config = dict(
    n_kv_head=4,
    norm_place='out',
    norm_eps=1e-05,
    positions='learned',
    attn_scale=0.0884,
    bias='none',
    warmup_steps=333,
    final_lr_fraction=0.1,
)
MLP neurons of a small language model. Each row is named by its layer, matrix (gate and up: input weights) and neuron, and shows model dimensions 112-207. Each number is 500 + 40 x the weight over its row's rms, rounded and kept within 0 to 999. Numbers have three digits each. A neuron's up and down rows have the sign that makes its largest values positive.
Before each neuron's rows, "fires after" lists the tokens most often just before its 100 highest values on Wikipedia text that the model never trained on.

fires after: ".", "1", " the ", "-", "–", "8"
L5.gate321:515492489519556485537423448493470513514496472430501497517496586522504454472534509430504495576549488464516475470547464487492506473531501537427448460578520512470467458490546434512491498543523453490469480525490569536515495534501556487490398450514475504482529443423467484453527461448536504471
L5.up321:432517537515610518452470468497466543473483468401550521525527562530461490483539483432535487478533474515491543517520464466485522462506509528473488524486462540420503612522509456511517547530496487505492478506519487495537531560505460437510480468469478475497568464504427441465545456412551508456

fires after: "|", "\n", " |", "\n\n", "===", "."
L5.gate351:466469522422511464478439498479563572487478510502521393512484503524496522501469545458555508532515492464451521473456455486539505584504468510496449425521486474574478508599530482467519509476486541477487493583539576524551496491474506572550456470543492510485486484446546474530451445549502526477
L5.up351:474495508421471421463461524487597569481495514478503420481606471492521554512488614506503439496511522510516529537457482435495490595472513482518507505520463494506558498541450464494493526431487550520493514523492572488566436467530495477528468490523439516519458466486565499453481524534452496446

fires after: "2", "1", "|", " Premier", "outh"
L4.gate311:487538541483589489482490456470480452538474467498512472469506526514485435464429474513539465608542479487530522546505503507461399517514493548509498496473521524504510506533485492490624477406460484504498515576481537513456553432536525562492433534572528550476437410504513571512486524491561536524
L4.up311:462545488481479491487439482401471496527433452641480477511554441465539494492409508563556447546458485487481487479558477556475435550512491559478502514534483476512502487528547501504544536417479455496490509490589477540488538467564606532466503513491504517546522464528484541476478497458454569563

fires after: "1", "2"
L5.gate382:453423529434578481495522535501544481605545454499469469551508486449431529481534447542490478522492482572551483548494456504488524574456532483559502508533502531527455486479501450503514458479479566553460508515544470509523505496462453444504489505538477453520563507473486471532483468517562505508
L5.up382:426493443511508502430530464440487421566529461499507447472408475512477546490434526475461539531536483528557474573540498492502513587471483587516542546508526550468519434531537526517524437436480551568453599497489488610450462438480471491524539534509444459496524540462524492481495531415521508461

fires after: "2", "1"
L4.gate413:454457486514523538495577455526496495556520492532480557504504527481398572535472430508461524479465487552479517451590523533505493464449391502476560432497498447511489464387492431585521500518505505532472518471465503517456594509512510515462463526519530567462471515526468430564503474498539498509
L4.up413:485552530531503530527526433524536463524563443512489492530478545468474489478506440473493535515432467527490507555629491455483372507421515492525565487447457462509512502403467461520531497498549432520494557485474533514481569521552510517447462501500536564479486465532528442540539545491465527500

fires after: "\n", "',", "th"
L4.gate145:551545445471526496526534567456427542599567523482484563460511481527440453524462511476510465506510480524486507421532503570500566481504435524514440502548525542581539536563421471483509482518426539489496424505546524501558493492542557525529537468509508501472508496494408557510562454486520505562
L4.up145:536516463485538487578549500457479597503577499446518543536459473516489555517451491512476480475554518584487495524509416496477505456555474498504465501515498588513533576520461493426492524514498477497506468485508457456535582437498470506588538506510506524489534522503498585538486452486482543507

fires after: "2", "1", " ", "–"
L4.gate6:489508547427513531498526425465500519562466480435531494512435499570521575512460566395526464532491495488607461518505484517455445466465542480453501490476496537494485521568527485467514531461475551539442524558492504422530545537489469512522459490590475578459538530490453495516509489507566538495
L4.up6:485548558561463481516479463494456517512522531461510529536482483511518519533537527466479532493515528492558450559447505525494467447528521477412529526500479519496528528459516506468517576560524504504509607501505485559481438514549505482487483592499482508563542530552450509461501587455522552475

fires after: "8", "1", "90", "85", "7"
L5.gate702:467525522585495519490523396491562526542503562469502557524502440465502474490489498441508524551515548511514531519503562503503529457452476432442519501530534519465488502481557450514517448460534514503425465501477517526498508518468534469448553504482563515554509475492544411564458430532576510431
L5.up702:474542539521440557498500473482532484583489496494456475551467427420455522493503508478512556542602507529497488494543499467488462475441497477421536456539468506543510453504504383500457485523550502529497467516511497460478509560470482560485553492457566511487516413519515511582489481440519467539

fires after: "\n", "2", "\n\n", "|", " |  | C", " |"
L4.gate7:421498500502556508452490505502553503556511473425571483461463507549486440509495430437554551491524508452494568510509494555454480568494524573518497502518480492479554462527525500460488487488501551574519422530517532613513551497574522477535459498550499452540453476519526485497554541553564511497
L4.up7:473529548542487560484480480512530493553482533468556542438608495482491438492518426478505577478524543465505506493443491458540455473557533455533494558530458433459542498455495480474466443480430495536556502518512476500527592497489459427513504489531552548509476562488524503505579522522492526495

fires after: " L", "L", " g", "- G", " K", " \"L"
L5.gate356:510526474442523475498483465482507413546522566419561497518426471547421488481516472482509488509441522470518486479463528525565469478497457579555462434515593541490529501573520483458518418487452511552497505538530526536486455451494553471434478548495414515508468496517452494484435480515406532471
L5.up356:404496517469482539483467505457503416446532526476515554480460498575514524521465531563469498518488565482550557500523500452533425400504452526542548463464465490498492548523471370457494425509499480554504536481455455577500555499551524536535445483557502495482447487554494467545479422521467537466

fires after: " | ", " ("
L3.gate659:526480527497484493576481545512440465449556530501510510476422477567421482467484505540503517459540550508514499486518560552505554501524564504440561523522574441556468448433536519551534513582527510450484460510496523487530490525436530551466501531544514503514543505496459557470426459451552531512
L3.up659:477448533544544499463491470473478549448459473553549520509483513428473586498479512473511497476506505488518474506503488533464564525522581463476485513494507529467555470534534527517486515530436486454481510523565496545556529478458468468546447534546451531465488423567493460516552516479558475450

fires after: " h", " e", " H", " w", " E", "H"
L5.gate603:538510485391492479486491515504542493508504490539461497499467469482455510487455500513502544554515458479469499463521443581521573570477454496520498410501605441546449479515558571500540497479458494613488449503552500505536537532468501451512525545561484547503466538477488511507502455444453472466
L5.up603:555489451433522480479435471479503471488430596496457530465559568501545499589480485534478615489465492491553522570507508507600475464537489477523487487481533518526480449494449521402500527543494530546531515555571540486475507569509494512570442460542436487465459551477557492467485519501436481465

fires after: "|", "\n", "-", " \"", " |"
L4.gate129:425545537496488515454486537532456504476471488473451502442519438453507514493455463532565486489486512541475492491458484480418546622499498511506438498514546590563543488538560434496515553484443476541485540511471545518470463435514526539483423426492544429552465548465487468546511516474513519524
L4.up129:550512480520503460502503536463448543458533533421525486468529515484527571486534536463504462518572488530521493410501483455510481528570469489538513540540533530431584493578554546448412540434518580445479466498541475542476485470452549479500466488480499494557539397508479519453523549518532524441

fires after: "\n\n", ":", "s:", "\n"
L4.gate555:420552496458486509422495446551509426588518520513546495496446534507509519552504497496456509595484468482522526458529580522520461582510469460451443485444504540430499427539496465526498494463459567466514428492575515473477451475514518463535430514545487571503488480528483514455473459437504535512
L4.up555:505564427520523452518516481534490477500418532499574560510470474522505559494449545502425467467417497517536526522477467548493535501504584486527465558467516567475524530532521574545544498443489567518508455532596477485505444398503492536509483500467472532469501575436577515532490500484411492454

fires after: " |", " on", "|", " Released:", ":"
L4.gate317:523525429442492473520466545490468508513486465522516505437470495496537436481405498532471473523481509530579530479448499510465495545484466496556514497612513586500514480550460451527500512374501517496484458511567550589471522537496525491562538493465479450478506587495526445509493573443496470495
L4.up317:452520447409535526528510579508481498424526493458540494478455461496513485431490439480408458504509514505576596499429474470584468516525470499485540504517483565444541469510436567520531481442518527460458522528536499584489524524500536488502516512474498486545460611574576533565493499473562474469

fires after: ".", "1", "-", "4", "2", "9"
L4.gate156:517522489578576495516487431526490574512466538488488485510493505504438561456466499477540547547539503458465514458479496520509444517472514469459527394519497485487487442468529485474547478567523489517456479545526530504505464613489473551519490484517536529478503472487527471509484480484473512472
L4.up156:491494536533562507503522442516481469444454474491429461545572504467494416471450550526571531462500478508490480426472427461511537482549528456493456427472491555491406497428456503472528537572493472405519551545503529463513430531453513501495481421541508490509545459517473454483529570466541474444

fires after: "1", "2", "-", "4"
L4.gate131:447469433465470441453521510489451468499566497550520440476493474453409487623478444484490551547486453496485486508471499534525481505506437435492577486510522503483597486436453505503517528515441539533472449498471508550473509456504497502476525502485471457426481512484549529447519473500562498481
L4.up131:422487395438513430475525488616447494389470477480492440522512570488484561524546433521554515565479475500540479548560469467551439440517455470574512482508462521526549513413477547572488444493425516570454502525482454518444507446484459491566457537531479563501513528508536491511505466509516495458

fires after: "–", "===", "\n", "\n\n", "==", " January "
L5.gate679:476468504422515508452569536476529508526459437514466532401472589459486487508476526449522477580504486518451474417432488517424514500519497539478537461491510537450450475506531498461526396435422542508542479557476573471550494496485525540495458540426529479524428460445480495509516526474482511446
L5.up679:477508550488525569498463479498546475467437484533530483449496507466436484485452529476526529497523511573540515445512505526516546514453534515468595480519480445422442558469496497454481496465518451467549481528425515562521478433559480499455472496477560536501488445504472538511501549469519494467

fires after: " | ", "1", "0", "6"
L3.gate438:507502501503492473586582610500490500467543561526457482522544522503469447555517527501518526582524489494466465531540484600548471565586507526406446431528593491523571464542497534479593523519515505467514472557542509568485454462524520516479514521463447510490547428456533530481466542479498555506
L3.up438:540551517504502538524574531494443541550523546496463522560596474460492510589497508554557521469553513515448486511566468515543425515497508522413512399437525449509553429539502466410524468541502434495508479545589486497492466437486519484499541514490441565458493419443545550503541508500464533512

fires after: " \"", " (", " as \"", " un", "("
L3.gate326:518486511490491470484500567514515434482554552487415482452459526474483525487511533509554444554520527455493392435523516576463471551449476501498433485523550523427521526539490530464508532467440555472506449522545546493452483532530490466532469495534443495545500446452524488474452487528564510493
L3.up326:532553456584452507475473572506543417481493507529502506545526491488509503506511548538568436504516494470504436460488484512432523468476529484428460560473498460482483557571426547518465494451387503463549490480538515473442498509513560430466513457443468433439536491413520435442394511467516547441

fires after: " in", " to", " of", ", in", " good"
L3.gate455:511433481506435506517429507501480513462532481607490521438453507537462483498494469500560496513461552493511466486522573574465539515531465471563510442558558418478582457510495496468476512533517509520467549549446498538464479543575483463451518495491475514467469434493532514535499567497530532515
L3.up455:549425469550504548483515522453498596454463510517533496470484446440519537494507471523544518505463519531527521556434543518432457528506455489458463540495478461482544474451501474476459503559548551460501466533512502482484515538428429477450431511444494488451485379519504418528508535511529564504

fires after: " \"", " (", " as \"", ", \"", " some"
L4.gate403:581524535541498519457468537446508476527482436507495502477499491507497561517499527517457457520511468519481466467500487550404444474517541568459491483478541560548428444537545486535533524439424566498452506546565531490437413527482507510546467491528481542502488511423475500473494393515514573471
L4.up403:549555483540473525462467552536498469540424518540457519516552455437502568503529567540497465493489523504464449516459481489489536427605537522548457554502549534492534508575515518538451533457432497482542584505560465522485453479494524480524538444481456458491490527415522493448516429422485592479

fires after: "\n\n", "\n", " Date", "| Year"
L4.gate392:459508503487552471486518507520502480491505551460500461425453499459491530440493500475516485572484499461502459456431591514441465494509502489474487502462490539511561443559526505405517504484486548531485508496464515518511473581483458487547520482516523536516513525431510491490517459471458499547
L4.up392:474517511617437468459506438469483446562419506534455503469546518487483463472481477454489513523555480514504515497525521496496463523548478461498570494528476504429543504503404499469526491519530485534509495460547520534583439478505467423437553450492506512459472488462586568480523462523462479503

fires after: ".", ",", " | ", ":", "1"
L3.gate22:513532483544480556510491587533482525525443553449516461513551499439538490509509527371508546475470495568482425513609470432495470463465583497439444478506495530468502479570436552540564538550508500432502414502563499437511483449477497479485590504522503526436494507460521493472508498428544510437
L3.up22:547524520498457546544424617495509552487497493547450523513506552467585495516546545384486520470553500497470467501552493508477489421499503505459444482470543530479459470541449541496489533568460492475530386490631446449518452503450525475450577465480515558427465495494556556413497536451515511416

fires after: "2", "1", "–", "|"
L4.gate59:475495490498533493544531513474422522553592497567535504503499452493486500471465528486537528525525493529493561486438517516465477552491496592393444545499516502443545447571511484476515550438521509498461445481491514469462555478499609539564459517486492471505419477460531520448427466520518390472
L4.up59:423530545485556519515522407489570523554471503528544506553573442496513506437400516503492519500497534524487496501471486514486427530483576498463464508527528522511479454527463533451501543437522451531518474474427476445522555444522550543472440528567537506539459497571575507502505465422446496485

fires after: "\n", "|", "-", "|---|---|---|---", "| No."
L3.gate582:494513527512499409442522455426479465477425524527537494453489485534453470550559506467488453528443482478524474549454535486463543581542491572501487561544482472377531507552500507536530510429444513525520457553496520573515511494549489473578416458587460488528485503465430529477563485465480481460
L3.up582:443495407543502426450527458509519599418495506489458429494473470445498523534590456429536431512499433484428486468409512488449567519595446546493452534506462524454528463488509475502503490545447493490496445528553500561539451466488500481512567501432497525497539492512503508409546457499497534405

fires after: " |", "\n", " % |"
L3.gate294:493497532492486443461518591543510513527430496443524456522477470463483438480532565485546501520509478538539547513434494495491428575501574570588434559516498539456511488542503559438478460425494508460507447504530517575507544511480496442513486467453463429473443470475515500554505499479468458572
L3.up294:565445498524459476479549524456448450464534479547536460498557505541620474505503529538453437451461542494497496480514454580529456510508546569510425580504506516454562474481488510485454477418460548480527440489541501530467511430470537470480440500527433489528559516454495548446479514513460543542

fires after: " | ", " (", " | — | —", "0"
L4.gate42:491497492509530466575523547468520443460479500517459508501549518535510480484468528487532507571521496464523460522497511590513462568535522561477496469503664482585489481475512502527586519543531496519462453507474582529428519565463571496478475466541520472528545470526442529502483500533505532489
L4.up42:507547473481465489541428583518514503440473559531467561534617465468540448521504515543551488535535528568534427465502483537573450546580564553446451482503650527526480477498445507513531497544488462468510476481494521522435522480431558524444507458490524401485568430508488509498488562500448514502

fires after: "85", "88", "90", "86", "87"
L6.gate517:471512453588549537557541433506584500532517457526476513525449495487557506488425562607532480495516493460532555433575457559499553444455532469469550497495487552477435501513478511497524548539522479530473496510526518553507557453517468533484510534470486524490509528520538497570540508426508510473
L6.up517:518411451559580520509560458529467500600409522512432494522495489431519522522492477477524530468560553498516575404515459500532534489503502520414562487450448485499462508495564512473424472514493539494491493470474505464421514472504489540510461497467550506563541521562525464589501488434476511513

fires after: "(", "-", "2", "1", " (", "."
L4.gate629:461561414557466463488488459520463414511452444536458546505482480446442487583480526542480453523516555467535483471473470566406561496562480484496507524542625534509529520552477548501539467494498463530470526503529551598430408526506533537493542494460454462496513520520517497472454492550537516556
L4.up629:419496486557517528425454468494521378469503486536450568545509486437423461529487520597497527521519543530508467555446493529492483467551512479472534516452511534485535443530499482455457493575522508470515521452497513505447483497439525513490540551509509397538523469543541444473471587583574523476

fires after: "0", " | ", "4", "3", "; ", "1"
L3.gate267:455514508401477513503483555532522519544530523467505494528529491522543493495512527511549444537474545490486441541523486514500433552554531464530426517531512537469517498594571514541504534407474480509514462469530532510506523492480496452544447473556472486460537476542504500410416553502526531517
L3.up267:524440503440536532513518505498465487547515567546496526532498504523533496518445561523479582521526502481498467492551541500559447484597493502413539514450510459512476485507513555524512547549553530472519502523484499518429466493466509484513421474449506442510557447565545465523551543492477524538

fires after: "\n", "\n\n", " population", "==", "The", "==History=="
L3.gate481:518572565464487483450505528509446535525479468432541471502551566456403511548548453517539419504496456478531583518508477510554546443517518443491574436522507548486570532521500536490535449417503490587505468519481466559529555437571499533473495492431467391577524472534439459548525526504467565547
L3.up481:428491566527531544425482460405508557503501491490568466515497532396460496470532507440535478457493475575516463473494557464492452542549411524471517467469443439457553508483470495475503540478570503492534508524439504420557505535574482455484442556529544569499481499489495569521564561497479479566

fires after: " | ", " / (", " ft ", " / ", " (", ")"
L5.gate115:452465454500482501515501514529486433464484551491513498500528535520459452491510517491544531533508468483432490531437533533493469422475450559512505551550579502530539504470506513498495515519457526510470556507547494507437520440510502451502423480498524469562471499460397562540434479467448506604
L5.up115:485482486526472500543547548540504490466480531451471579499472540515501495478457566493507459550569536526530466497402526417557530432551547551492528500545460574404504480513505449605556449526522511497516519481542499477481456513492497477509452551475500432417458438516485449478514513478514512589

fires after: " N", " K", " V", " Q", " W", " n"
L4.gate429:488535447444495528506448467477540395477521527454486467526508530525486492446477512559473470520506489482552534518566469586520465487539517466486502517481568542500528562483510521501509511570529513507480551549526496462477414426482526481510456484527429460495536468531483495483539506452479560461
L4.up429:496570426446509486493477517481490417511536475539515478487534527550497429424547506503463444487492570549533495527514504522538544365558489502494429507515559473511489496507487498439502548510464475457516539557514515538540499467481545546511455478576440492512527440498531521471510485467495516534

fires after: "2", "1"
L4.gate239:511515481503493450488519498494477509549566508556485495492523481470474575486493535509474533532531452518523640497566509553484479459469464486524571468555492512468522447464454482555550559521523520570498420486507501524516514557549451544527577486476499554508462539480539479497520497555538487499
L4.up239:485488535536454449431519497519522519535525524504489471465528513438451618527546482518461520444443506577525612508511477469508482497458506485536505502559470489467535477394360539544459500433522471534499441488473458560534538543546410485528484505437507500506436555541530447551466498537539418498

fires after: " |", " % |", " Att", "\n"
L4.gate65:514468575502570422516500565478460554554460488459550462441572502488518415528510508445484457472495561540542528567472532513512524593461549550591366469499482511445541413516476521487544463474483542443514451488507530485577601556525521521529460494461501473488516509478440517482539528484536515512
L4.up65:480435515505473497532539559501481496577507518455442458497447519533483492574504495492438491460485490558499463491560466538506485512495503554464542475440514530506543507454524525421465511459462523418528374511591446588453519507452481494501550519465469461461478457537442463493506509508503553442

fires after: " | ", "4", "1", " |  | ", "6"
L5.gate593:449505535498561526513511531519552519538500474448492471537508435508470449500488502604604572565574436537474490582506467554492466613512492585491473496450504524561457439504529462488556496514514504453503513543480548515424542470515507528453381473484542438524521444541476521527420548483522527483
L5.up593:506481486485569502539481562510566539575555442440466460551460473416457490503544516537543562548564517469506475533501482552493452491526496491434503512533595492582490515487521470471536491538521529439502465490471551530347548470466527471465435517483527468504550446570452557476469532520523506533

fires after: " in", "\n", " to", ",", " de", " at"
L5.gate310:479507500582469440580554499531508478471477546569566539427474491626512554493516524471479562559490560479520497515408497541500433536438463531539537406518499540523492493480564463511539540492490472469503509467483474488503493530527489437473620545541508471563475564564523534548530424515517523508
L5.up310:522481509540484454545555471468451484437475531454464530485494539522499533549522508507522475493471482527479516495510561507479367477485491571501507504512496479512482494433523451533488474599514497537515503488419538515515480504409478461510545513443500554541514500555465465498501505475556522496

fires after: "(", " | ", " (", "; ", "-"
L3.gate241:435556501571508516539516559476489426405520495481481556548491479528527487506496528489496512457447542518566361486533470520549572481549472535458440461551589512460505458517502556494509541514481539496495485497509516536445478544527530450505480513474485481456565503546556489511398499488511518536
L3.up241:454500473523484469425459529541449438429573448555475524505434505533463526442513519467473442533500484536504468490545500558510542474470500441511504454606544555520495548492558521501533546486457530472482530480501551524535507487489544505543526489490505451439531505498518477449573461540475552430

fires after: " L", " g", " l", " G", "G"
L5.gate405:481474468404541459405455542463509484515561527447585469470516528458492563458530408481513534503543448535482458504505510439457441573456471539455455462458620490559494475548494490456496448506431498522526553551522492526512533513469560523574420470505476503511484454437514592517479484555512511560
L5.up405:509501426441455513535520513541467416499521522549500477473543496558505433527523496542520503462465447556491512534521495467544454479473478554528477531467509538514538550536465451421469505461526457530520568464480512459531535490458558426455423529463447434538523507453514624472479469499559471486

fires after: " (", ", ", "^{", "2", " "
L5.gate57:543528497496503485456502564479517554446539558496509532526497446518404507482483502507464553552523437484523509479566526532474492562496550496521557539518520498450482453531582498514537479502428514454418428559547490548513449481467466548451475468530442547457576470428547512513481492473511461459
L5.up57:437486526509456425510510475503471518481578540525465494487475541461451541474458407532513560456527524524502473468449479533513515523577525531450549537525519529515515499481510477502503445527545559425460474508477499539456497463486410522510407528420402473506495481464510484536469454578593501519

fires after: "0", "\n", "4", "1", "00"
L5.gate675:486545473522563537531592541457497495487435519503526491417480495471492472596492483478514513539489543488528536496509552519512482564539444592522439488614535490523492509448486548492474496498496484564471468539422544513451479468523636483501421442467540421489465474474546491511540516494506553436
L5.up675:500530442526529452505465469459515512530462477450453479511551516456461485563474563425521498513529506522543525418461551491448524572518457543502472545555513526582466536486466589519512473459446439503474448482484454477488516439450558455468423545497524411442485413512472457482472442477570465459

fires after: "- G", " L", "L", " g", "C", "l"
L6.gate104:524506534504525525517509562540509442450521488443538479487542534521478528435464527444443500542571469555480485507529448490529490549522489524502512487449547496526509495589491500521491456543473495538494513524515565478530522443475529538518467540482554534619490515490488575482542549502537544450
L6.up104:536487459544454552539523569490509450549464453529573466497550590529469482482412489492460457495456524544475439567553542460508531487507496459504522538524604466489557518457405504481447437584474412561471524527494494501501454474479489561474476461480518411493518546478534551463556539513462511472

fires after: "1", "2", "998"
L8.gate365:512468512509518510421468520422493474513544506479485508479411472507445530504450414472525559524511471536541487479541512491534532488458427521543503466526488461504468459541460496565483552502478571503505456513559484497599483528502507501542546505467553585467486522529507436613530463478443509541
L8.up365:462481520488542538511524539425431537504464478506497567526489471502529531523541493484445548468477510564505528509495528556490544487528472498513516454545546465437467519504530447512533528481537580543481489518433499392508515456439540482546498527531575451547577485549497466518561456465526473513

fires after: "2", "1", "out", " |"
L8.gate163:496447484500451504508505503511516538522548549482515492530447445531451538565502451519486446495536444493472486518545455517508447467514496510477595479440452496512529475548495441518534532456501550499504439539454541451474563513559445463436509443518480547447463458530516432562483448521475522617
L8.up163:461486497483546550538531496448552496585452522529573525509507426435540500441442521516457482488480459489511600505496477489487454518530514499475486559494497560465466531523464558528498512483531481438515571573500519534536512438407536590446562493492565439529489501542492524512552519425503505485

fires after: " (", "1", "(", " | ", " ft ", " m ("
L4.gate373:440479570464510469625479518485475488461562524565468592476460494536454487459542462449481546486499520552507484486460466581454550573574460558480478489512554476470520532507547467500520529512471502441508502506543474511436501493473523558517523493488507461445524487549559513496461441486561501546
L4.up373:477531523465517536503504484540449458439491597522476570515534481562491526484500521560440466500591500541519463454488503478506533521562546515465504520478509590416451486499490501541521526521502482466553530521525490523478516537508542513518457514405492503485469514496575457487481496549589572512

fires after: " | ", ":", " |", "1", "; ", ") | "
L5.gate241:425558536455568473363480454434446533552451464476489443435541498538477486541472505499512464450476525512485550477481474528511472463417522507494479468511488509428449450522455426537504512463489474479509510582526488474527522526477448453541467556485447604556449549469561513484507472459566510482
L5.up241:450502514443524436449481425482536506569534506541481509482481451524504493454428510519512471418477505535583498520465492490532469511403492491535511534496455501469485475476476463521496504502427496484535531527462485550445587480504498523523453513470494582536411536516576467529480520423549520528

fires after: " | ", ":", " |  | ", " |  |  | ", " | Opp", "2"
L4.gate309:447455515508501504446450540525497543525454565551472478445459501578510487489456546481564492515492578563504544477497502560528520496548556470601479485504509508480466426525557509516503541443480542393548513486523525495543528522479553493492477498573458597394463489457458545441502498413456583534
L4.up309:570542493482535514501457543479516607443498520628507479473471475478551475487496521460563528519485487494553497469525505580508434550441477523473465443533508494513466463602541565466476522466442501439513420520586506469532557494519541466501563514544533557473448436569508528483527535399542529471

fires after: ".", ":", "1", " | ", " | +"
L4.gate75:534470525532522495523499556536507515493536477530448531518403501452415502464532566460551482478539487531525502413586453523541472565472524463490544492501446511508481415496516500414475461516467554390487467531593459505487589518451490452457494569540479475464479515536487482522450493497489445489
L4.up75:524464519525540487489468492412516569481450530520488469563479484460519412551564523429536565520533479545434444464530443491531475465596510439444443472451487527474460434509474532483527492463464532455480448545488460521518598510510504505483496487538580493526505474545525491479524588538498520462

fires after: "\n\n", "\n", " Date", "1"
L3.gate536:479524565508491445482500465526471456538502523548517483442497521507519544519515467407506479569511457493530452489517577582371393507519531467457507473515503498439481490523478501509526488552537525501515393500530554512461459605492538487520503516536494506478486504481553527429460489562504510479
L3.up536:467515487523508485506471436469504432503466518469519533459557497444537614573491441492481467458471515525527500512499519463505476476464561475455509509518458450489474499470486437557451450454579533541537510455467482518484485545505522505465557493526502570475547556484558455466540407531478544480

fires after: "2", "1"
L4.gate675:474497502517533577489538456444511450517466435517517572480458442517500497488500521550573567570542513526516543527514459592512430435531501473522503490578506516496543487508525461492577491443506530611452508456561513558450536519518528460454436469566518502551449525533574466531519492530494530516
L4.up675:492553501452525541448513487419490467463476455606549517485505449472559509433423566491620508533550470527499531549458529499474535536538466555512530529495491506512478523520505471472495516429476490555462530462541466481545532495479510493425479457525512523502481492503512536504485500503430558517

fires after: ".", ",", " that", ")."
L3.gate498:553500529496480528521544570461507554553453483473514545516436468504574519488544483418531544516523521482483537494503472474468520450534535477489436506534497499507451530613524520482540466537494499497501328513644465467574450572495552510492587451474482511513551462490568534464556545474575510490
L3.up498:553472480500490530578494535457536493566552555495551549566539548502515518469494482413489539605509506535492528480581508463472482494522544556509493508537505482555482545544486524468539520539464492534511450491620436457510483533464531514454520480503450471498521482510542511437439586501502490413

fires after: "1", " September ", ", ", "2", " August "
L5.gate528:489469507498543502469518528522482461529568567467559515530515528512464527434495454500503563440503518547529625478500474505513513487480443525481546479505568537462491463555531451459523471499510517538444520465578505537521530497503493496483477460572511511517507548481493462560497482423528524482
L5.up528:395528584503472486516532469517528390504549455482455504514431476498486433499509499572525507492526483498547492576587470519514553526480383482491500487459500489495481561525535499474584477486562573470454487477487476549489519504502440437538456539503489517549530447472487467536492497506548504525

fires after: " K", " N", " | K", " | ", " G", ") | "
L5.gate71:476470430427524544458495524476533486503527524485550419466522511531505421486466558566445486527498536487514473516490462568501562451498478522582521490574480519518595490564537474532553505527478547564481473620521539499525463440515500469524459428506473540463484427530497510488456453462506491511
L5.up71:456520488441491526526490506499517471532527512536503424391536473543486465459539542462479505534497484510470527513535503557525500462453503544573520517491544538526618424506483461407564468550527541569554499541476506432437445474504534540507471410455435501530504478569541534513557517446521480462

fires after: "2", "1", " San", "°E"
L8.gate245:497533452575525506520570439472463435468486546469546522498535433433424512455520430528501515532498433514510504479552496510485449496465511529390503489462425431526529465548527459429541571459563521477454473491503525491451539545528472396445476505559489476553532530529511508547468495512498550444
L8.up245:434519547514514499458526439474468438496463502528545490519470440501453503550526494473432522600592423515547601585563540438532395491462497484403526491441513487491520503475539497522597503480450487567505415524544480538502524524425525492455513565532480514565556475519486476420527489480510494459

fires after: ".", ",", "\" (", "\","
L5.gate251:527478476536477518471559557503440592577464539523494486456502507548535490430502512475519516551434496565528549556497564486545480538442509469527477407499502460495568488542551507575483529476481467514456480525557494467488503486528500521535549546484455546494513504456506381466445488452590496442
L5.up251:515474510478492558545527542493445617430474520534512492565536540561441525542589440442503585474517478532519518501460510511543517498542406437426468527519521462531462494483520532532495488493486438482474534532547472471477465522508456472506476525470440514568557532495542423392495576480566515507

fires after: " (", " \"", "(", "/", " as \"", "O"
L4.gate181:521513454509505504490575519479536511514564456504567536565496495521508550449466466517483464543577440476515467460478511536401479500548467482494485511538563499502537539529475438475492550480538534541466542519532543501479426491514428482503432520485439455444560489505433481526451467509500550505
L4.up181:502539448576436493559524546551446535455507481449528510529499490462514534475542561534494439529586535494532455442446504445493529446537492486458508519492487522480521512509446479483460513454533525448493502503535527548440473459508512517525439458483488433399522511483471542438449462467437571508